config = dict(
    num_attention_heads=6,
    hidden_act='tanh_gelu',
    norm='layernorm',
    warmup_steps=532,
    decay_shape='linear',
    max_steps=5457,
)
MLP neurons of a small language model. Each row is named by its layer, matrix (up: input weights; down: output weights) and neuron, and shows model dimensions 96-223. Each number is 128 + 24 x the weight over its row's rms, rounded and kept within 0 to 255. Numbers have three digits each.
After each neuron's rows, "raises" lists the tokens whose logits its output raises most directly, leaving later layers aside.

L13.up162:121119124112118119107120087183128151130096127140123156091110112163162172146127106103143131108108167124149137111126152135080135138133157134109176104145079097111110166135141084115147119137146138140101114153104125143128107146096123144105136112112156141152105153138087123153103152126130148142148126105121163153105104136079111108100141163140092102110135152102135156142111141151111096154112
L13.down162:156096053171140158132133111128098195157104119133116156145133104095141142146147151143140122117120146135122109142103110087128087130111105138159153107127106122128125113115081116116123081099126115141121191084132115179106172112142096089130131120151085124113117137138115134119138140087135135152127151129176126128145117110114164110106137142135125177176147119122165104075129081135150099112150
raises: "ing", "ling", "st", "land", "wise"

L13.up82:100158083124089131124128162132131169137077245120116144130163112143122140143113134068111101171181137163109145162106157117139123103094170146143125133136100157115126135147124164164117134139130099133127119122149156129116127120128121124155119103132125061137107057141100146172108103152149096134122098132105097137135090151116087128121139123149117142146178069126132147152138112129144140177103
L13.down82:166079160113158129151129107154116110106178044147139108105108145128152114123192141177145153099108071083113127112147162063133147142177096128084092134114140133127152156121127123110143148134132134121140157116106102129149115146109116132098124190112099130142118161134157142100114138103089095138134135107115108132146156131153106141099097111097144181136106140099123129118126103094094121105104
raises: "7", "1", "3", "2", "6"

L2.up1158:092112111114178135074128119116152137114121166127094152137147138161102157093157151110154110147127149134161193138160175135114143129123131143057096090153122176166126139139123126134102151100143158165101147117141125158103100145149135063140146115137124130099139170139107154173142150135124146115130108110113130155128118128157090125110114115117072145142128140086147177118141141174089103140145
L2.down1158:127140143131083128170124122123103121130144116139167129119126128093164111182102094158088119113120101110113047132109078116147124117151128123218160156103137088097121118116142112126173113172125118084144107143123119093149153118126118207112108112119141148153115079125153106058100109130141110137128157145131123107133125131120158148142139146124185124099121102167096067132109096090144133120085
raises: ".", ",", " |", "th", " |\n"

L13.up71:139129154126132136172121094105109160119130089105140148144103104131105138132115102147156135145161159135097142129122188158172080121061145116127101110155143150117115167164151119123101112150134151108108127146150119130145075105119102143164167099160163110131135099110128162143128163180141185094170113104100100156165141124131131145129100158125098114125100080087105158127111113167097165118096
L13.down71:129101130142136130100095136151126109099148093086126114094122096166128138128137174084106124167139106131104110124101130170156147098135129106137123108104066113106125122131139128139097149141134122101129175151128110077105091128123110101146111108151126112086115132120114148127167140147155132119129125141140141100123162134117106120100137133128176125119145158116114140105107138118192144087129
raises: "s", "ers", " of", "ations", "ks"

L13.up138:107129124105149103117123165132109111113103152163142160116127105122125087150122123128148098105103155150147122110130163149118144136084156139135119105147140125138135114162131115155131107181153121139117089112160129099076147151121095164136119066151126112133136089119118115114122112141122148149106177128122103124138159150163110119121145114123137134123134111132125152134138162117138128165143
L13.down138:110155116132170086143157144141097120147171104121108106142122126119143128139134159124116140122148123143144067113188127100160082163120139145118127105125169118134150129102113117098130146111155114120093128092126105139164138195124141113135097125135124156081112157112127148128092140101154090112096088132124118104129132126169166149115119128115141119145151127087107158146125102120142102149119
raises: ",", "9", "8", "1", "7"

L13.up1002:120112106130107128127141155095134147093104162107113103146161151121138168131135124116099142116097144079102176156122168150139081098097140157096142094171119098143121157152094119102150144180132142114152166133116104151127114147142155127129150108137137130111103142116088102113115130172138137142110128081109111114163152142133115159119092122131083138138157099107169201095155160165136153106123
L13.down1002:112138093098155172123107155169096130160123109100132154114146130101095116133149111156159125177171094124100091102138125149128151138110114091134167124109109147130115128145101133117120127150110158112129130173132110116121145150103119088112097165148135101134124115126127111118157104058072110080129151150138154121143110158144175136100136160083170089118125149139107126141105113045135156126130
raises: "s", "its", "ks", "ares", "ends"

L13.up605:098146175126159114119126155149071117098136120121142125101127128120157123195109128143149120052115121122109140135146132117135092130132132167132140097084111174114132142147135111155123153123120128103127130087083086122102151137136120187110145150138112097107132109106135178173130145163122127167104145101116087111167141122138092146107104150169106144125107133135127141132131117130093161099127
L13.down605:127137133105112120156194140115116134146111071112156113131126123118113077146121101133141106105073123078119159119099101148106129156101119125129131186143177116129085134107136153152136136097151106129153131111108122139122160158131136151139149128100125131128149162092181174079158126150094130117131182125163098146119119126107169123101130121135172124145112116121139104152081133104132162147112
raises: "th", "nd", ".", "st", " to"

L2.up1453:119152099140168114102137164154132113114110106128095141113178142100159129167112106105098132129168099137111127134087146122141128101110160149135109127146170076099092132100138120101160149163157138090108110133144152166103135120112171131109148091130080110081106138143125152164099091151141122135102120153098132108101093137146107151112063134099103116100144075089132122165147122144130095102165
L2.down1453:139115164108094133142131107115133134144131132128161130128086116151107135092133134154182128129117151118139126127149115119122140154145081108113141134110061183133151139132132134137088106078097117168145141136129097068154133156151076124137119159119157139202146132119114102079156150104122145119149137103138126136141153112113142103146195132141153150129098200180107145112119133117105138162093
raises: " which", " where", " respectively", " but", " while"

L2.up678:114146158114157115154148136144111120147087139208119138123161105140125114130133139105173114165130152149136109119141107104129159124094112106137147107082128098118145107130136104125173142154116122194110118147131103139158156123163100093129092116131150110127095073118159135159078128130142109092116148114116141147118132130156152158113121115138124155092094115124160111129159089103124168101119
L2.down678:142121110128098123096103131133136121103136122049138141134106149118139140119135110163063136108132115103132164125114158151122120121176142149104119128163129165128107140122120161136079124086159144050157136111139161127081119144106153170131149129123123122110149184138112110099189126119124138165135106149121120118120133123119085104126141137123128110160150141110098157124115145151137114154137
raises: "|---|---|\n", "|", "|---|---|---|---", "\":", "==\n"

L2.up1665:112146122115147081150171153142096100151134114107108131086137149117157089129113116140132130149148120109122119108118143131121100110133121161141147138110123117115103141075153125109114106091115180106107120183148094123143147139121153144110080062138062120123130110114147150084099105175160116123139112152140092107112132161173109146112104163083162146112117091113139133108157160183114079116128
L2.down1665:123120148149113150114066117115144147103124115164149129147124107133102175139136129126143118110119127133141137131139119098133153153120132094122121127143130141130145128175116131138159129178147086134151132073123169144098133124141088110133159199117168139134105150139113099180154140073102140140114144109105150139146141084093138109144156104144101116128126172154099123132118091067139161138112
raises: " but", " which", " and", " where", " including"

L13.up1269:112134145138151176156124093111128122121121159116109107145134105154124105143137137135113085143149154167180143133123110128106133117044109123106091087118157191157145138114087119136137164151109137122118118133117125173158068183186153183123151140150132157101164143145131132105156152131113133104123153120077139123126107118120115108083126097199117129171133095143134144103174113155094136123107
L13.down1269:131097093119116153135143125155108148201154131124147123116094103112184140093154109120133170130102087139068125112137122044106117108134112151124105112125147143132098139126146145148128144144125118123143151163146114113114116154109122154104119161098125090141132064143138152109139123086136156087111126150166153118117133146116147127113105108120089134127141124136135093122115121139141141111107
raises: " in", " after", " at", " as", " together"

L13.up1018:139126152112153098139142113103139088127101133138070131091142143126153116082111139178155080087126092148119136120152162165112131122119149153112140154153137115164111128110123132098097122152185101142128114126156117146059121130146127134097125107143179126125140126097100135140147124108086152097070177127142101115158121138118114140117108183108159137107116182112105127138105115138086159170109
L13.down1018:122167102118134147132130111134096112148149160129174117177137118135093206152123104092118170184073141121138148149140098143154136135108119140128103130122109126136126084118098145159149166101112102118100141146115169115138113178102107144121072126093119127099121122168140140167123143125145141143127109126124146165110142105142144113085190097140104192124135120122158134099145112129116116100145
raises: " on", " in", " within", " of", " among"

L13.up537:050126153091136099107138162112134170153099162158118073111161124118122154133123130122107105148075163154131160127098105122133120135137133111114140093112127090126101161158132124153114124132115105092088130129145128151143133120158124144157116127125134137112140134140103110132104125133142114147159154126138177138109171155152119113146130089145116158138107127125125128069124147145127083153145
L13.down537:124126111094082128144099093108139130128152090111124103103104089152129136119136136131117120085141194113129098150104111120096133102142147098163136145141111115133097125127129128141112162100145145144161126137097116104165135139113133132152084108092149149140158150105132112119118138142130127130127126163138102113080087119135136177127139165086101122072131164107089086109128161130126140150118
raises: "che", "m", "to", "ten", "ts"

L13.up656:099112151102161149154169161092054107138114129120143110090148130167181116123165172137159122128129113112111162164147137143138118149168158122124134122107110105165147138119140114105143104105156158125104133135108145168137169137150117106097116084143124150096117149102109111158175086156172118134083129092131083107121158113168110162084095109147108148151142131122081164136150132150117116147095
L13.down656:139116063183139149123139077075145144114083120122167136100096157146106140126143138112092150100128123140087095128138174172146124116105123117097133136122133123159161110131113168160165155161125098129159132101130165094080127122116138116120133123113113156155136133115118092145155106112110140143164099158142144139145099146119114142136147214125106139134104141113148087134119097104135080125105
raises: "es", "e", "am", "c", "a"

L13.up1162:160160112118119120134141150123142124109117155136113126156141152135090140118127108120108141116140147111136191120143120187141129151122111136100147075097167151129082109157140091144098142089145142142142140144107156158115142102169129148112169131095156122109112104139086139093103120132124140135178177153108110095136134138122117106118141140207106116126129111109155103141134125150118132086131
L13.down1162:132145152120110159136117163169110084129164121153113118158115121137107064142087109134109118129131086120141113152132112108133188126156099090120087109158145110133115107106092130130147151131074143108078167084105101123062114117161136122162098151144128102121142100105138158173156081111152155099137117139134120141123140141110144149155149138149166120178115137148141109102182104127133139132093
raises: ".)", " whom", ".", ".;", ".\n\n"

L9.up896:140098140066116159146085169108094176143117093154109157118126157118180105129162106153133102137151111126152160106152110133142149153123100124119150118142159114145078104159177113122138100163128142132123146143137113173162104141123093124173135120100123120152086135209094101164160157170113114108145117136142186108129130124107119105096119148155094112140130135102099174117131125173121123150108
L9.down896:125105143155141136098103103120136059151132169161173155119103118138141115137161133124105131076147146120110134162110151155136080151126183145132120124134147133131153144132107147112109109116138116159131117131124097095101170100092128144122139120084121127115149197110140093122133125135129185149183145083150082116091142113126123141118139161104109129106112129097139094166165114110134112128135
raises: "ed", "ing", "es", "eds", "e"

L13.up893:134164160159151126134119113105106171135145153119123162097139140123168095086132100121164094118150129151120156175137122141075100140122114103141125134107111165113125124168181096140138135130145105142133133107097126131130096131125130133161124135121129127113167122107111162125081193093114148151064134135106140119131088124086131115143145121153145115116115131144157139108178121138131190163108
L13.down893:130099149107117144145127135116134130121155106144156116150098169164113127122124146112136157111080155134108095115094156124122124103079155153112125123134156088118151132110057130116140112116092133059098106143117152109142160118130130112083144138114119175097086162132125101120149089093155077129159149107116128154166174144175120153145129152117120162142116143113076131146101119134098133125166
raises: "?", " |", "18", "12", ",\""

L13.up1362:124123111159093104162111120153139160105153139123110121104136131120125145132111146125121104152116125126177179123136118132127149168126143108121155112062123174141095106154135088162110169131168085114165095104100137132125151121138091151113180124148117114106120141096166125105140180147090162142119109115075120126122096119121116131103124153185102100105166094120120192114157106133117122115086
L13.down1362:122141151140142143128146157123094093148153122160144118117199109133092083122123141141127119104094103093156088133107136193140103142176094084123107110130112128133103141147166179106144110115105184143100157158128125119148108141157155148145117113140091126126129085151157142132099104138173134116120153141138122141113156116121117112141137134127107142137127149130151095118069096138106162102114
raises: ".;", ".)", ".", ".),", ".,"

L13.up628:123098164096169110143100099124129139145092210100137143126134125146121123138152114194104087113123129124099153146103147139093152134133127103107115105087125136166082105140123147152080150178142161151112094147134135141129131120105114102131134111126118101130152132159101135117112131140144143159109139111095109137136130071157097102092131099108150127111128152122131140120118145110136122137142
L13.down628:158151172177132139128105117081128111122139084121132113200118085121133136158141131084115161121118116114112141158131142066162100141115123127130144177171116139156121121169110130151099114114095121136167158136139148112172125158108120121125162142151131146093117119091114109137170147117118095110147123129150106128124160156143167118120123102104148123122142119092159087131104117157150122116116
raises: " in", " ", "re", " on", "er"

L13.up749:179133108075170097128120114117131134120139119114129150133084110100149137104123116144114139126166153142126112126120119158101121185128077123122163093155125135116117109172116124128059134154143108116148135114109156105128093178112124095168117118111130130177120147129137110112137139149161122101151134128147101160133095100139108129097109167112183129121069132113098146130180128173128117138170
L13.down749:146117116145105135133112146057135102108136124160123094118185145143099132168082153112144085116100183094132140125158114107122143105077082168133133175182164126105159089094142118113117126124067149162087162127131092139127136148164117118119132145160089110118125103128092155149107151096139163157121134119140112119116139134110153105192137109148116124126161128124130113092125118130135127151159
raises: "ro", "rial", "r", "re", "ri"

L2.up1003:119103116121139120121161146144090121144128111094089147096195148102146105148092113125094131144139115120119145125110118135122107130134160160129138134150135106090122157083108116116126144146146146095114094137145142133100107135124160134119152087189071105134146088103149111111109089155124105131149109116115086133110110116147110155107121154107116143096128091126146162131124127144117101087153
L2.down1003:124131141137123133135086107114148135122124119170163119141072110150110154117130141127177122106125131122134113133130157104133151142120079094116117135107116133146132097163157140135130097102105116161141130120120113109153143126132088128136113160066160137116092180150105150147148151085135155133094142135116158132154144137124149088154138103136147105154123177134093080130130124110138130165094
raises: " and", " but", " which", " including", " with"